MLP neurons of a small language model. Each row is named by its layer, matrix (gate and up: input weights) and neuron, and shows model dimensions 48-143. Each number is 128 + 32 x the weight over its row's rms, rounded and kept within 0 to 255. A neuron's up and down rows have the sign that makes its largest values positive.
After each neuron's rows, "fires on" lists the tokens most often at its 100 highest values on Wikipedia text that the model never trained on.

L8.gate195 [141  86 147  97 177 147  98 144 153 156 149 116 110 154 131 132 136  96 140 157 140 134 136 146 131  98 114  91 170  90 155 123 135 135 122 166 109 137 128 114 142 105 192 112 104 122 150 137 103 150 109 203 126  48 100 114 129 122 140 104  89 107 180 130 140 152 120 118 108  84 156 111 156  90 132 133 137  87 143 195 112 103 105 128  78 118 102 130  94 150 129 119 154 134  66  93]
L8.up195 [114 157 163 161 124 109 124 106 166 132 109 114 181  51  83 151 126 140 107 119 146 126 130 139 155  77  74 158 106  92 125 140 114 113 101 151 109 127 133 129 146 126  74 174 126 168 121 130  87 168 165 127 148 102 114 121 128 141 128  95 192 121 135  85 224 157 144 119 165 187 134 142 168 165 120 151  97 158 157 148 138 143  76 140 130 109 105 103 171 123  76 126 134 141 156 150]
fires on: ",", ".", ":"

L9.gate180 [180 159 101 118 116 129 182 107 144  76 125 133 135 156 102 109 189  95 137 131 189 165 192 165 184 127 125 121 118 100 136 134 101 100  99 125  73 155  87 118 118 110 107 141 114  96 190 130 158 110  98 149 124  82 121  83 145 126  98 117 146  84 148  92 120 122  95 115 201  81 137 168 198 144  94 138  65 147 121 114  81 157 140 144 118 177 152  70 174  84 135 115 174 102  73 116]
L9.up180 [101 125  78 142 122 158 115 121 129 156  98 142 124 142 112 161 130  92 116 125 134 125  70  61 102 131  64 171  96 157 137  70 120 186  99 146  85 125 157 115 117 116 153 114 140  38 110 127 158  91 119  51 147 102  69 152 128 155 103 120 147 143  72 161 111 156 148 139 112 126  97  83 116 166  95 142  99 140 193  44  77 117 116 105  82 125 108 166  98 130  93 135 134 127 102 169]
fires on: ",", "-", " to", "–", " 1", " |"

L3.gate227 [114  87 188 125  99 127 184  66  29 127 126 141  83 110 139 154 164 139  43 199 137 139 102  92 143 139 116 131 121 140 131  79 187 137  80 161 121 102  57 123 145 146 134 135 125 140 162 190 135 128 183 116 155 118 108 125 122 104 154 123  96 141 107 113 156 105 130 125  62 126 123 171 119 120 111 101 114 118 115 124 140 159 115 201 105 111 150 134 144  94 148  89 144 136 114 140]
L3.up227 [143 164 156 125 179 119 143 133 111 112 224 161 135 143 108 110 156 130 114 124 146 142 161 119 174 147 194  77 102 138  89 103  56 122 127  85 139 113  83 155 120 121 147  59 120 112 123 176  92  64 129 100 207 106 125 145  70 136 177 167 161 121 177 130 177  98  93  78 145 119 163 147 100 167  57 118 192 125 127  79 119 115 135  98 121  75 115 134 102 123 146 175  80 138 101 184]
fires on: " as", " was", " is", "=", " based", " information"

L8.gate46 [107 143 113 129 136 121  85 136 131 112 117 154 120 140 167  83 132  46 101 200 133  96 101  75 120  91 137 159 142 158  65 161 120 119 122  91  86 168  81 144 122 153 128 107 135 106 128 111 184 102  67 162 108 140 109  98 114 150 123 111 160 169 157 120 102 127 124  85  91 152 105 114 106 154 137  95 153 167 110 131 136 134 100 141  28 171 166 101 194 166 146 125 163  61 109 106]
L8.up46 [110 192 178 178 100  90 167 123 137 103 137 161  94 115 158 146  94 161 130 124 121  50 116  63  81 105  70 166 159 153 143  85 154 143  94 110 119 169 113 136 118 148 109 177 111  91 131 132 230 130 133 104 162 113  96 141  76  86 108 122 100 161 154 130 125 134 130 118  95  91 103  99 160 131 113 100 137 133  93 143  96 174 170 152  70 179 118 113 102 145 127  56 146 104 119 154]
fires on: " |", ")", " and", " of", " =", ":"

L6.gate203 [115  75 164 140  50 150 193 144  64 156  95 110 106 119 120 151 155 165  89 173 167 140 112 137 122 177 121 105  77 165 122 173 113  66 129 109 108 132 155 133  96 172  93 133 150 138 105 188 165  86 155 116 194 115 177  67  88 159 169 127 124 110  76 111 151 154 135 103 101 151 152 155 184 155 113 104  61 122  68 145 119 125 121 142  89 206  89 121 134 114 119 148  83  63 163  97]
L6.up203 [102  90 166 134  69 107 119 104  76 156 118 141 151 190 112 116 177 108 103 102 100 109 141 139 178 148  90 100  90 128 144  89 160 138 162  85 159 109 133 178 139 123 159  47 132 133  97 181  92 154 140 103 128  89 111 128 111 126 178 161 165  85 135 124 159  96  94 115 167 117 126 139 164 125 164 150  69 146 104  84 154 125 126  96 145 118 103 143 112  95 173 159 156 103 163 152]
fires on: "\n\n", " →", "°", " =", " m", ":"

L4.gate253 [132 133  99 109  90 119 121 100  79 181 122 115 138 141 149 157 120 127 186 117 178 137 112 121 171 112 131 111 114 157  54 124  87  74  75 142 148  81 149 126 141 111 116  67 189 115 112 148 107 137 106 171 214 136 196 133  82 144 151 117 135 119 171  90 135 123 138  94  99 148 125 126 159 163 101  64  75 147  92 191 125 139 175 160 135  90 109 144 150 109 100 124 167  71 141 148]
L4.up253 [134 137 135 152 133  63 102 106 114 111 152 138  62 200 163 154 101 154 121 118 136 109  65 119  69 107  89 127 100 181 133 154 139 115  35 150 139 128 129 160 143 163 177 176 175 137 191  94 118 126 138 104 169 162 141 115 157 104 124 165 138 194 164  92 113 118 126 121  67 176 114 127 132 148 105 101  67 172  96 115 182 130 137 137  72 161 126 121  94 131 184 162 179 125 107 117]
fires on: "'", " =", "="

L8.gate111 [157 158 100 109  89 164 131  76 158 127 154 135 129 112 105 161 166  46 142 190 210 128 140 174 117 163 128 144 147 169 161  80  95 178 123 122 110 130  84 137 119 150 122 124 126  39 148 163 181 133 103  96  77 103 142 126 125 104 115  92 119 173 181 128 108 100 112 134 102  86 164 145 140 139 135 174 102 108 199  93  95 147 100 110 117 135 124 111  93  59 178 167 112 101  89 111]
L8.up111 [ 79  62 155  97  83 185  95 166 102 150 135  98 113 164 124 162 132  77  74 107 163 139 135 145 134  98  82 108 105 101 170  82 142 132 126 124 142 158 118 160  96 135 101 150  92 129 186 191 105 223 171 126 139  73 118 140 156 147 130  85 117 136  91 168 177 142 139 144 152 141 150 135  87 107 158 162 149 146 170  96  78  94 149 128  97  67  55 137 168 206  83 168 104 156 117 139]
fires on: ".", ",", "-", " 0", " each"

L9.gate177 [153 122 121 104  68 164  97  71 118 138 142 178 138 196 134 161 124 118  93 105  96 143 190  91 115  98 150  80 113 136 146  95 195 153 120 125 144  98  81 127 178 180 120  77 111 112 204 108 126 187  85  98 155 108 119 108 143 153  75 179 190 128 137 132 157 141 102 142 108  91 100 138 131  76 167  71 111  99 139 123 154 153 100 112 100 135  73 162 151 144 185 159 118 143 152 146]
L9.up177 [150 164 141 148 164  96 201 109 125 130 104  91 130 118  82 169  74 193 165 124 120 192 100 139 110 108 150 157 130 142 114  89 157 108 102 122 138 182  94 157 149 173 102 192 144 129 140  85  64 130 219 168  41 171 107 152 143 163  87 111 171 128  82 135 132 125  85 173  47 124 115  59 154 109 172 181 122 171 174  82 149 120  94 130 121 178  65 118 123 128 162 143 116 162 106 108]
fires on: ",", ".", " (", "E"

L6.gate61 [111 114 160 204 128 113  95 130 101 151 124  96 124 108 117 152  75 116 131 100 165  43 173 171 177 148 100 140 135 143 116 139 137 162 155 117 113  36 110 132 139 108 182 111 133 147 149 176 150 115 143 140 144 108  92 124 139  72 119  98 167 107 176  88 122  68 113 108 113 139  96 163 186 114 166 152  55 136 139  52 117 148 131 115 115  75 153 101 124 137 128  94 123 124 127  95]
L6.up61 [124 200 120 179 129 141  85 128 135 141 105  77 132 104 130 173 183 148  46 156 156 123  78 116 121 132 201 155  94 137  98 125 146 178 174  84  99  39 143 110 161 121  93 175 172 108 152 182 146 165 119 168 107 103 155 185 134 118 119 102 113  98  75  84 150  80 120 111 193 143 110 134 168 135 150 154 107 129 150 151  82 119  65 107 153 147 108 123 170 100 185 130 130 121  86 152]
fires on: "s", "ta", "ho", "ora", " |", ":"

L8.gate250 [169 116  87 109  90 130 114 169 186  89 131 152 198 160 156 134 102 152 147 108 180 113 159  89 167  94 134 148  86 131 164 143 168 123  75 107 108 133 120 125 116 163 116 109 171 145 159 120 110  66 121 144 140  93 173 110 149 139 142 112  78 102 182  73 145 154 163  99 120 128 198 162 111  87  78 122 109 134  89 151 111 103  99 218 154 117 168 108  70  85 131 142 204 110 164 154]
L8.up250 [ 78 150 116 135 142 181 157 127 155 131 111  99 143 113 167 111 134  85 104 177  95 117 104 140 127 123 170 198 115 138 152 200 129 144  73 115  89 130 137 137 171 141 174 137 107 122 146 114 127 135 137  94 171 159 132 147 174  78 127  73 129 165 111 130 141 160 220 119 151 104  90  72 124 104 165 146  58 108  93  99 106 154 157 119 136 129  86 104  60 114 132 123 193 141 121 114]
fires on: " =", "\n", " |"

L9.gate206 [119 137 150  69  67 123  85  85 145 142 174 140 153 134 104 144 161 147 114 192 106 138 146 169 137 116 161 137 125  87 109 172 124 114 112 153 145 109  69 143 156  40 145 165 111 108 110  81  73  95 154 103 167 151  98 111 158 145 102 105 130  92 136 155 211 133 168 167 106 112 168 156 144 161  72 118 178  92 135 101 160 114 130 115 125  77 181 160 119 178 160 118 115 154 103  95]
L9.up206 [125 112 138  83 153 148 138 163 151 171  85 158  76 121 155 147  86 179 105 113 130 111 118 171 130 153  88 104  90  89  93 159  85 170 172 153 197 124 160 118 168  99  93 126 169 121 178 144 123 126 102  97  55 112 133 154 173  91 147 123 126 140 162 154 136 161 106 134  73 152 121 115 129 136 126 121 111 160 163 139 163 105 154  88  11 151 138 182 105 132 123 124 114 125  99 125]
fires on: "°", " is", " was", "Area", "DST"

L9.gate137 [140  57 109  87 139 143 138 167  96 131 169  83  98 103 125 170  94 109  96 135 191 162 130 165  82 130 115 109  68 126 123 149 118 147  89  90 145 160 163 141 197 123 163 152 131 133  77 149 164 161 127  87 105 141  19 189 154 171 111 155 106 128 139 188  95  85  70 154 138 138 132  92 146 108  75 108 125 111 135 120  73 184  97 161  97 154 144 148  87 139 132 158 147 112 118 163]
L9.up137 [111 158 156  90 120 115 102 167 133 143 127 102  94 142 124 114 103 114 124  62 137 115 123 129 180 156 137 101 142 111 157  43 184  51 143 151 138 117  88 129 151  90 117  81 101 115  94 120 133 119 165 101 145 160 109 164 110  75  83 140 159 166 172 118 177 132 168 124 123 166 136 161 133 137 112 103 123 150 165 103 154 142 115 132 148 162 155 138  70 120 183 166 130  85 118 160]
fires on: "\n", " (", ")", " |", "-", "Area"

L6.gate229 [111 172 156 121 154 151  94 169 188  62 125  76 120 143 103 155 117 142 182 150  61  72 116 132 173 191 175 132  76 153  67 116 224 124  99 119 157  17  90 156 121 132 147 134 148 176 104 159 131 123 178 110 123 112 136 105  90 147 167 164 110 118 143 152 101 143 127 159 145 126 143 128 149 135 158 124 113 124 100 173 137 162 134 163 111 140 130  98 117 154 154 124 189 166 102 111]
L6.up229 [151 159 125 159 107 168 145 147 178 110 136  99  80 134  83 163 103 138  85 131  85 162 111 129 144 127 144 176  92 183  93 112 134 107 114  88 110 105  87  82 166 125 124 134 142 164 129 112 171 155 124 152 106 132  82 134 183 166 173 144 107  80  81 175 159 102 134 140 128 121 109 150 116 112 138  93  95 112 102 167 130 129  98 128 103 116 155 167  74 116  97  92 134 143 167  51]
fires on: " |", "|"

L8.gate182 [191 102 168 119 126 119 109 165 126  94 106 122 101 184 119 129 125  51  91 125 190 123 171 119 136 110 136 126 181 119 163 111 145 146  97 119 131  81 111  99 170 153 153 154  75 114 124 153  56 105 206 115 190 106  66  93 118 175  97 118 141 122 130  73 103 148 137 103 122 115 153 120 171  74 135 113  80 158 148  97 134 122 118 134  92 118 133 128 132 140 136 129 119  83 113 136]
L8.up182 [158 138 166 141  85 178 121 133 172 197 144  83  94 100 137 154  89 155 155 120 113 134 221 103 167 136 131 146 140  71 193 142 158 150 110 118 134  98 106 191 113 136 102 131 159 133  98 166 104  92 164 109 141  34 138 126 105 157 133 119 132 142 171 103 129  90 164  79  88 141 142 143 130 120 109 148 141 149  91 165 122 174 133 121  91 149 136 180 114 131 125  40 133  60 141  97]
fires on: ",", " /", ":", " (", "."

L9.gate35 [148  81 125 155 132 116 170 186 162 177 101 135  90 148 120  73 136 129  75 145 146 157 127 115 160  79 156  61 129  80 140  74 129  86 142 184 207 149 165 129 107  84 152 169 122 121  83 140  70  91 106 115 141 157 121 133 165 114 140  85 102  68 176 111 180  97 142 108  65 103 102 195 128  90 180 141 169 117 132 106  96 131 210 140 104 120 109 135 136 155 111 126 127 128 136 172]
L9.up35 [128  65 189 181 116 165 160 106 125 148 134 150 153 171 155 106 130 157 113 131  73 104 158  58 184 190 104 110 101  36 139  99 182 136  90 145 150 160 127 152  83 131 157  89 157 162 148 174  69  75  91 133 105 156 171 167 146 154 108 109 136 138 128 118 174 116 141 108  54 133  98 178  84 106 156 126 160 110  87  97 148 128 143  87  81 138 105 108 125  77 173 138 135 141 108 138]
fires on: "\n\n", " is", ")", " was", " station", "ST"

L3.gate19 [154 176 198 122 171 137  94 115 106 167  79 141  94 140 138 151 196 115 150 133  79 166  75 170 128  71 113 116 139 103  29  81 122 115 128 123 103 148 158  69  82 110 133  91 162 164 154 113  96 149  70 127 139 126 149 141 158 104 203  87  79 157 176 117 126 142 122  96  86 118 115 125 145 116  64 144 140 163 130 155  93 159 138 116 140 106 113 175 119 138 105 127  89 127 138 116]
L3.up19 [ 84  35 116 125  81 160 103 159  85 159 135 133 128 151 161  92 159 176 143  92 144  61  91 114  78  79 110 156 150 128 124  93  98  86  86 130 147 182 112 127  51 147  85 140 177 118 176 132  94 196  87  47 180 131 130 126 128 109 123 145 196 152 151 163 172 157 172 122 172 133 105 167 119 170 111 100 139 147 142 111 135 178 139 156 114 106  85  98 148 145  75 144 147 171 153 120]
fires on: ")", " =", " Length", " each"

L6.gate122 [156 107 108 145 117 122 103 139 158 121 116  74 109 110 103 136 100  92 138 176 140 145 176 140 165 128 138 142 125 108 177 161 112  70 169  98 153 147 117 161 110 137 114 111  60 107 134  99  57 122 153 106 170 114 162 114 153 121 142  45 157 103 169  91 103 206 164 123  87 152 154 113  95 144 214 138 140 158 169  81 160 147 108 133 173 126  94 164 157 137 141 130 135  85 126 117]
L6.up122 [ 80 135 111 168 161 143 122 180 137 102  41 112 135 185 193 109 119 215 190 132 108 172  81  99  89 116 138  90 145 121 206 152 138 132 170 123 130 155 133  84 122 153 120 122  95  68 112 108 108  84 205 139 149 115 119 130 107 143 112 120 109 161 138 130 177 140 154 135 133 111 108 121 135 140 117 113 133 118 154 217  86 162 210 141 198 198 123 122 124 145 133 124 145 171 141  64]
fires on: " in", " with", "'", "\"", " on"

L4.gate235 [136  86 109 118  78  63  97  97  95 187 133 140  76  76  83 120  95 137 127 142 164  88  76 145 144 102  95  73  63 141 109 138 151 121  68 156 114 127 108 106 125  96 145  99 116 124 123 125 120 131 113 129 183 108 127 127 120 137 131  76 132 167 148  84 213  97  77 101 171 176 110 165 144  96 189 157 112 154 100 108 114 150 100 124 120 147 147  92 123 149 156  93 105 118 117 114]
L4.up235 [113  83 154 116 114 107 102 106 110 142  82 183 120 108  62 135 138 101 126 160 165  98  75 135 137  94 163 122  51 121 157  73 102  53 109 150 136 164 170 117  98 115  87 122 147 150  93 111  94  54 145  61 189 103 120 124 100  78 101 143 149 154 126 102 185  92 100  96 102 134 101 147  95 122 194  79 119 149 115 111 112 109 119 152  93 141  97 127 136 125 151  96  65 108 110 158]
fires on: "\n\n", "=", " Albums", " =", "-", " Career"

L3.gate177 [ 70 137 161 113 126  81 123 110 112 141 180 141 139 117  79 146 122 120  84 163 174 169  89 167 145 185  81  91 134 145 116 129 183 121  70 157 178  80  91 125 169 113 115 165  97 157 102 143 134 134 121 109 136 142 109 122  73 107 123 147 110 117 134 139 135 151 122 129  78 120 102 123 186 164  91 107 116 189 128 150 172 156  99 152 100  90 137 162 128 124 166 108 118 174 104 156]
L3.up177 [159 112 194  77 134  11 136 183 146 142  46 191  98 124 117 137 103 132  98 147 121 106 137 134 183 117 185 150 126 132 100 139 103 113 179 166 137  94 110 141 116 110 149 125 136 168 144  92  66 125 117 167 136  94 143 141 113 153 134 154 137 136 153  88 143 147 151  89 147  90  66 151 105 140 110 118 136 149 117  80  78 158 148 191 107 127 143 100 116 112 104  86  75 154 138 177]
fires on: " as", ";", "=", ":"

L8.gate156 [158 117  80 148  96 132 119 145  89 132 141 112 172 179  81  92 136 179 125 149 184 183 111 139 117 101 141  82  40 132 150 100  86  99 105 183 158 125 136 181 162 113 117  80 150 155 142  93  94 161 138 109 170 172 158 134 157 171  82 152 132 136  97 114 111 154 143  76 122 118  94 172 161 163 122 110  87 116 187 134 165 178 105 111 172 107  97 101 105 103  91 138 116 151 216  81]
L8.up156 [119  91 115 124 107 155 121 148 129 127 165  77 114 160 110  67 102 122 119  89 138 126  94  79 120 136 104 134 148 141 141 110 135 152  84 120 171 117 138 154 155 123 179 112 111 130 174 167 164 152 119 162 171 132  93 180 158 114 132 139 139 139 101 127 112 170 135 134  98 103  86 174 165 118  98 133 112 115 122 142 156 100  82 188 127 147 120  66 185 102 136 128 117 100 129 161]
fires on: "'"

L3.gate32 [153 134  69 111 204 141  91 147 146 143 134 116 134 144 147 167 123 103 156 190 181 134 185 176 112 155  81 101 136 130 131 118 166 166 126 113 108 141 194 198 128 140 113  93  97 132 137 116 106 166  86  91  79 152 143 163 134 119 118 142  99 154 170 106 115 141  94  90  71  95  85 127 168 107 157 152 123 128 103 107  44 156 157 131 110 131 102 132 103 120 164 131 131 202  83  91]
L3.up32 [104 155 153 150 105 174  92 134  99 126 137  78 178 110 113 126 119 112  76  93 137 111 200 142 120 159 130 144 164 102 137 137 198 130 116 176 175 141 145 160  88  85 102  74 119 116 121 138 153 123 152 153 100 127 164 122 138  99 100 133 106 116  45 116 137 211 106 100 114 126 145 125  71 200 147 115 154 144 204 129 109 126 165 139 149 106 120 111 155 179 142 136 142 129 116 133]
fires on: "."

L4.gate227 [157 187 180 170  77 136 115  83 113 186 129 109 117 112 121  91 127  66 127 139 145 174 118 115  99  92 143 114 110 213 198 147 122 146 100 149 106 135 147 138 102 155 123 146 148 192 152 144 185 110  71 193 136 105 123 121 130 144 117  92  76 134 168 116  59 153 132 125 101 117 151 168  80  63 149 113 171  67 186 107 111 126 120 170 151 199 106  97 143  92 117  91 116 119 126  89]
L4.up227 [ 85 134 108 168  62 133  94  99 150 115  99  71  64 172  67 155 126 110 129 130  90 104 125 104 136 141  96 100 156 149 160 120 166 134 132 150 183 140  85 100 105 107 115 142 141 140 124 116 146 118 127 138  85  96  96 102 149 164 109 149 134  61  61 110 137 102 136 165 129 159 102  99  55 188 137  81 166 113 202 128  64 113 141  90 100 140 112  97 110 116 122  92 155 110 136 100]
fires on: ")", "\"", ".", ",", "”"

L6.gate130 [145  98 165 190 145 119 129 106 108 148 152  98  84 140 151 133 147 145 103 155  86  94 145 101 134 124 137 190 108 162  91  69 137 120  74 128 120 185 133 203  89 122 127 133 129 203 168 167 134 172  94 107 135 162 107 113 107 146 118  93 230  86 114 160 136 166  77 157 138 113  37 169 142 184 146  78  62 134 182 130 139 139 108 167 105  45  89 104 105  90 186 165 155  96 177 167]
L6.up130 [ 82 164  92 105 109 139 156 183 149 134 113 126 162  66  74 136 155 142 111 140  91 132  83 126  63 120  45 181 106 121  62 160 161  80 150 111 172  72 192 111 132 150 101 145 220 188 145  99 165 197 113 106 131 119  65 134 118  99 126 114 115 156 141 146 123 106 109 115 127 120 127 175 131 129 111 101 177 147 167  88 126 159  95 130 104 128 127 180 118 100 109  99 180 152 143 151]
fires on: " |"

L8.gate169 [102  75 129 124 114 103 126  97  97 128 177 127 128 175 167 109  82 108 186 107 160  45 197 179 142 167 121 129 131 140 123 142 126  87 147  92 155  99 128 186 112 113 150 121 115  93 149 106 118 151  88 130 159 130 134 140 110 171 176 111 162 138 119  96 149 121  93  80  72 150  71 160 150 123 104 108 116 171 118 176 153 119 127 125 115 162 169 140 119 117 129 173 135 123 140  85]
L8.up169 [ 96  87 115 184  84 135 129 103  90 118 107 123  64  91 146 158 111 102 127 137 105 104 138 108 154 102 122 135 113 128 117 125 151 105 157 175  91 186  75 174 153 163  71 168 132 168  91 157 109 114 177 132 105  43 114 201 136 118 121  59 156  87 118  92 119  47 123 126 149 111  84  91 132 178 101  80 138 103  79 108 137 112 137 159 100 162 134 142 159 105 143 107  71  96 113  92]
fires on: ":", " of", "ingu", "N", " were"

L9.gate211 [106 121 134 117  53  66  90 194 118 209  59 103 130  70  81 125 138 152 102 112  97 217 103  78 114 176 117 131  85 172 205 172 116  91 126 140 134 123 157  83 100 136 151 186 100 121 135  63 111  92 144 141 127 119 155  66 121  91 138 155 111 131 159 115 108 124 154 145 146  96 186  75 110 138 137 205 181  84 178  98 154 124 108 151 167  85 179 140 134 129 135 124 131 139 148 116]
L9.up211 [105 150 154 132  77 150 134 149 107 120 136 153 112 112  96 118  90 161 122 139 106 118 134 122  85 189 110  93 152 107 125 172  94 120 153 133  98 166  88 161 178 145 151  65 160  61 141 172 115 131 129 109 101 146 112 104 174 120 105 145  91 162 136  49 137 132  88 110 100 197 103 146 121 133 133  86 149 171 199 176 126 141 154  69 132 127 120 152 204 128 181 208 132  78  70 106]
fires on: "\"", "'", " II", "ich"

L9.gate27 [130 120 126  94 129 154  49 150 168 127 204  93 149 157  83 132 108 128  66 129 117 153 106 131 166 130  84  69  80 116 137 167 178 146 166  86 137 147 100 177 126 113 131 136 132  50 178 172 121 113 175 132 137 137 102 174 120 118 124 158 108 171 111  28  62 155 149 177 129 128  72 150 136 145  61  87 132 156  89 127 118 146 101 118 105 124 168 152  78 108 133 113 177 161 115 181]
L9.up27 [116 166 122 124 132 108 136 165  91 144  94 168 156  96 125 207 158 109 103 104  86 118  58 124 124 145 112 128  86 105 118 133 130 108 135 160 142 127 166 110 190 104  78 143 115 134 180 193 183 151 112 146 134 106  69 123 189  92 101 129 135 131 121 121 109 139 150 110 116 123 125 139 126 144 130 131  98 106 119 112 134 122  58 140 159  72 111 118 163  63 144  63 165  94  78 116]
fires on: " |", " \"", " an", "al", "-", "'"

L9.gate60 [190  86  82 120 109 131 135 123 170 154 141 172 112 163 111 135 150  62 137  62 110 156 107 128 111  45 140 106 124 131 143  78 121 121 115 131 152 145 147 131 119 140 184 123 100 110 133 168  69 125 139 162 128 104 117 105  97 161  94 116 125 147 112 128 129 171  98 134 101 167 110 177 141 107 132  92 124 129 150  96 123  76 130 144 158 128 106 169 164 110  67 115  80 106 172 146]
L9.up60 [139 144 135 111 107 104 149  91 116 147 120  91 115 123 128 118  89 144 139 111 133 153  94 135 123 150 107 125 188 145 132  99  94 105 179  99  96 132  98 152 134 200 113 136  99 113 138 121 112 196 116 192 104  99 132  98 181 152 141 144 129 128 172 164 175  78 159 192  93 170 117  76 162  98 190 139 109 212  67 116 142 152 127  98 170 129 118 160 115 120 109 110 226  80 111 113]
fires on: ".", ",", " sq"

L9.gate129 [110  39 150 201 122 125 127 173 107 128 113 166 108 104 125 110 114 139  86 145 109 151  69 157 160 134 144 157 112 108 194 135 156 134 117 128 144 101  88  96 134 132  74  93 144 120 187 160  93 186 169 133 156 116 133 121 142  57 169 159 163 125 115 119 140 144 126 109 116 144 182 126 141 127 130 155 120 109 164  89 166  84 128 192 132 114 146 130  92 129 102  78 141 137 125 111]
L9.up129 [179 132 133 127  99  64 133 139 104 151 118 143 133 150  82 112 182 104 126 118 119 134 136 100 140 142 142 110 198 190 187 174 115  83 208 121 119 149 137 128 121 143 100 138 138 103 152 182  91 111 151 112 157  87 106 161 146  94 181 109 136 160 149 138  82 142 143 106 118 133 122 112 136 170 183 158 151 194 112 107 134  68 154 177 180  79 112 169 105 160  78 115 161  89 149 165]
fires on: ":", ".", "="

L6.gate177 [ 88 169 101 158  97 111 131 154  66 164 136  82 131 111 171  71 142  98  91  58 211 126 177 153 143 100 108  87 151 162 179 109 191 156  57 147 133 114 146 123 171 104 123 160 107 135 108 223  76 153 124  80 122 121  88 158  85 166 143 140  97 109 116 174 101  87 159  70 116 114 153 145 131 121 118 138 113 139 136 126 122 122  68 132  91 175  34 107 115 124 165  86 138  87 120 127]
L6.up177 [121 141 163  95 176 119 110 188 126  78 159 125 156 119  82  79 159 174 112  79 138 146 136  84 151 175  84 121  84 114 119 138  57 151 119 124  88 103 124 141  98 104  93 119 124 147  52 153 122 113 120 116  97 150 120  55 152 134  79 160 172 149 137 160 122 118 136 156 150 184  91  99 137 143 126 180 144 137  99  83 113 112  87 114 161 168 187  90 131 121 177 227 136 132 154 196]
fires on: " /", ")", " mi", " career", " to", " ("

L9.gate61 [ 94 107 135 139 212 155 154  71 107 148 174 136  71  62  40 121 123  73 149 156 154  97 176 105 121  90 150 189  76 142 164 116  97 108 131 156 132  73 141 129 118 103 121 145 155 112 137 135 126 153 201  97 174 147  65 140 160 121  64 147  75 101 102 116  76 175 118 165 109 167  98 147 158 122 141 117  95 139 150 134 124 139 136 111 102  54 101 164 169 167 128 127 135 128 139 103]
L9.up61 [111 203 128 205 153 116  96 152  63 147 164 136 176  83 171 125  94 101 144  84 123 127 159 111 129 135  78 117 104  83 156 135 112 160  92 138 132  76  17 139 137 102  97 216 125 135 113 153 159  85  97  81 128 108 133 140 129 105 129 136 128 126 196  97 192 111 145 114  92 150 105 122 190 124 109 157 153  69  57 109  93 119 153 160 108  93  99 125 104 116 175 136 139 171  87  91]
fires on: " and", ":", " was", " is", "r", " it"

L9.gate63 [113 149 143 142  75 160  87 145  96 109 128 109 162 177 110 144 172 128 100 142  79 111  65 156 102 125 130 154  54 154 100  97 183 144 133 126  90  88 125 156  93 147 196 102 131  98 101 125 130  59 140 132 141 149 101  56  70 122 147 142 119 142 121 123 104 109 105 191 134 129 128 165 126 118 179 117 114 112 167  95 103  98 146 124 122  84 115 168 155 131 138 131 141 126 190 109]
L9.up63 [117 138 162 123 132 194 119 130 141 116 124 126 188 141 112 152 164 165 130 132 102 122 222 119 161  70  73 114 128  62  84 154  56  88 152 129 109 108 119 134 105 124 131 144 126 145 172 104 136 117 124 107 113 111 107 129 123  83 105 129 153 151 218 100 149 110 114 111 142 115 189  88 142 131 105 160  93 185 158 108 121 102 129  93 138 134 104 118 191 128 155 139 186 143 106 126]
fires on: "-", "–", "|", " |"

L3.gate126 [151 108 129  96 141 111 115 133 148 187 142 100 116 175 105 145  75 115 111 122 137 133  82 143 174 100 169 140 146 106 136 111 150 157  74 168 100 158 133 144 118 125 143  97 143 111 123 131 138 118 148 188 147  65 138 182  99 141  90 154 186 159 102 113 137 133 117  70 113  93 115 173 101 118 153 129 105 123 103 102 163 187 164 166 118  70 126  96 155 129 134  91  60 151  92 107]
L3.up126 [184 129 143  81 160 117 109  85  89 148 130  97 120 157 138 125 115 103  79 110 142 106  98  49 114  80 172 146 127 181 140  90 154 153  75 198 110 169 138 149 103 130 109 132 158 145 123 126 139 104 109 170 199 107 109 135 156  74 151 205 152 139 146 153  80  58 127  34  73  91 161 112 123  96 132 130 155 108  63 132 125 122 135 145 138 131  43 150 120 120 124  86  95 132  89 159]
fires on: "=", "|", " sq", "s", "-", " a"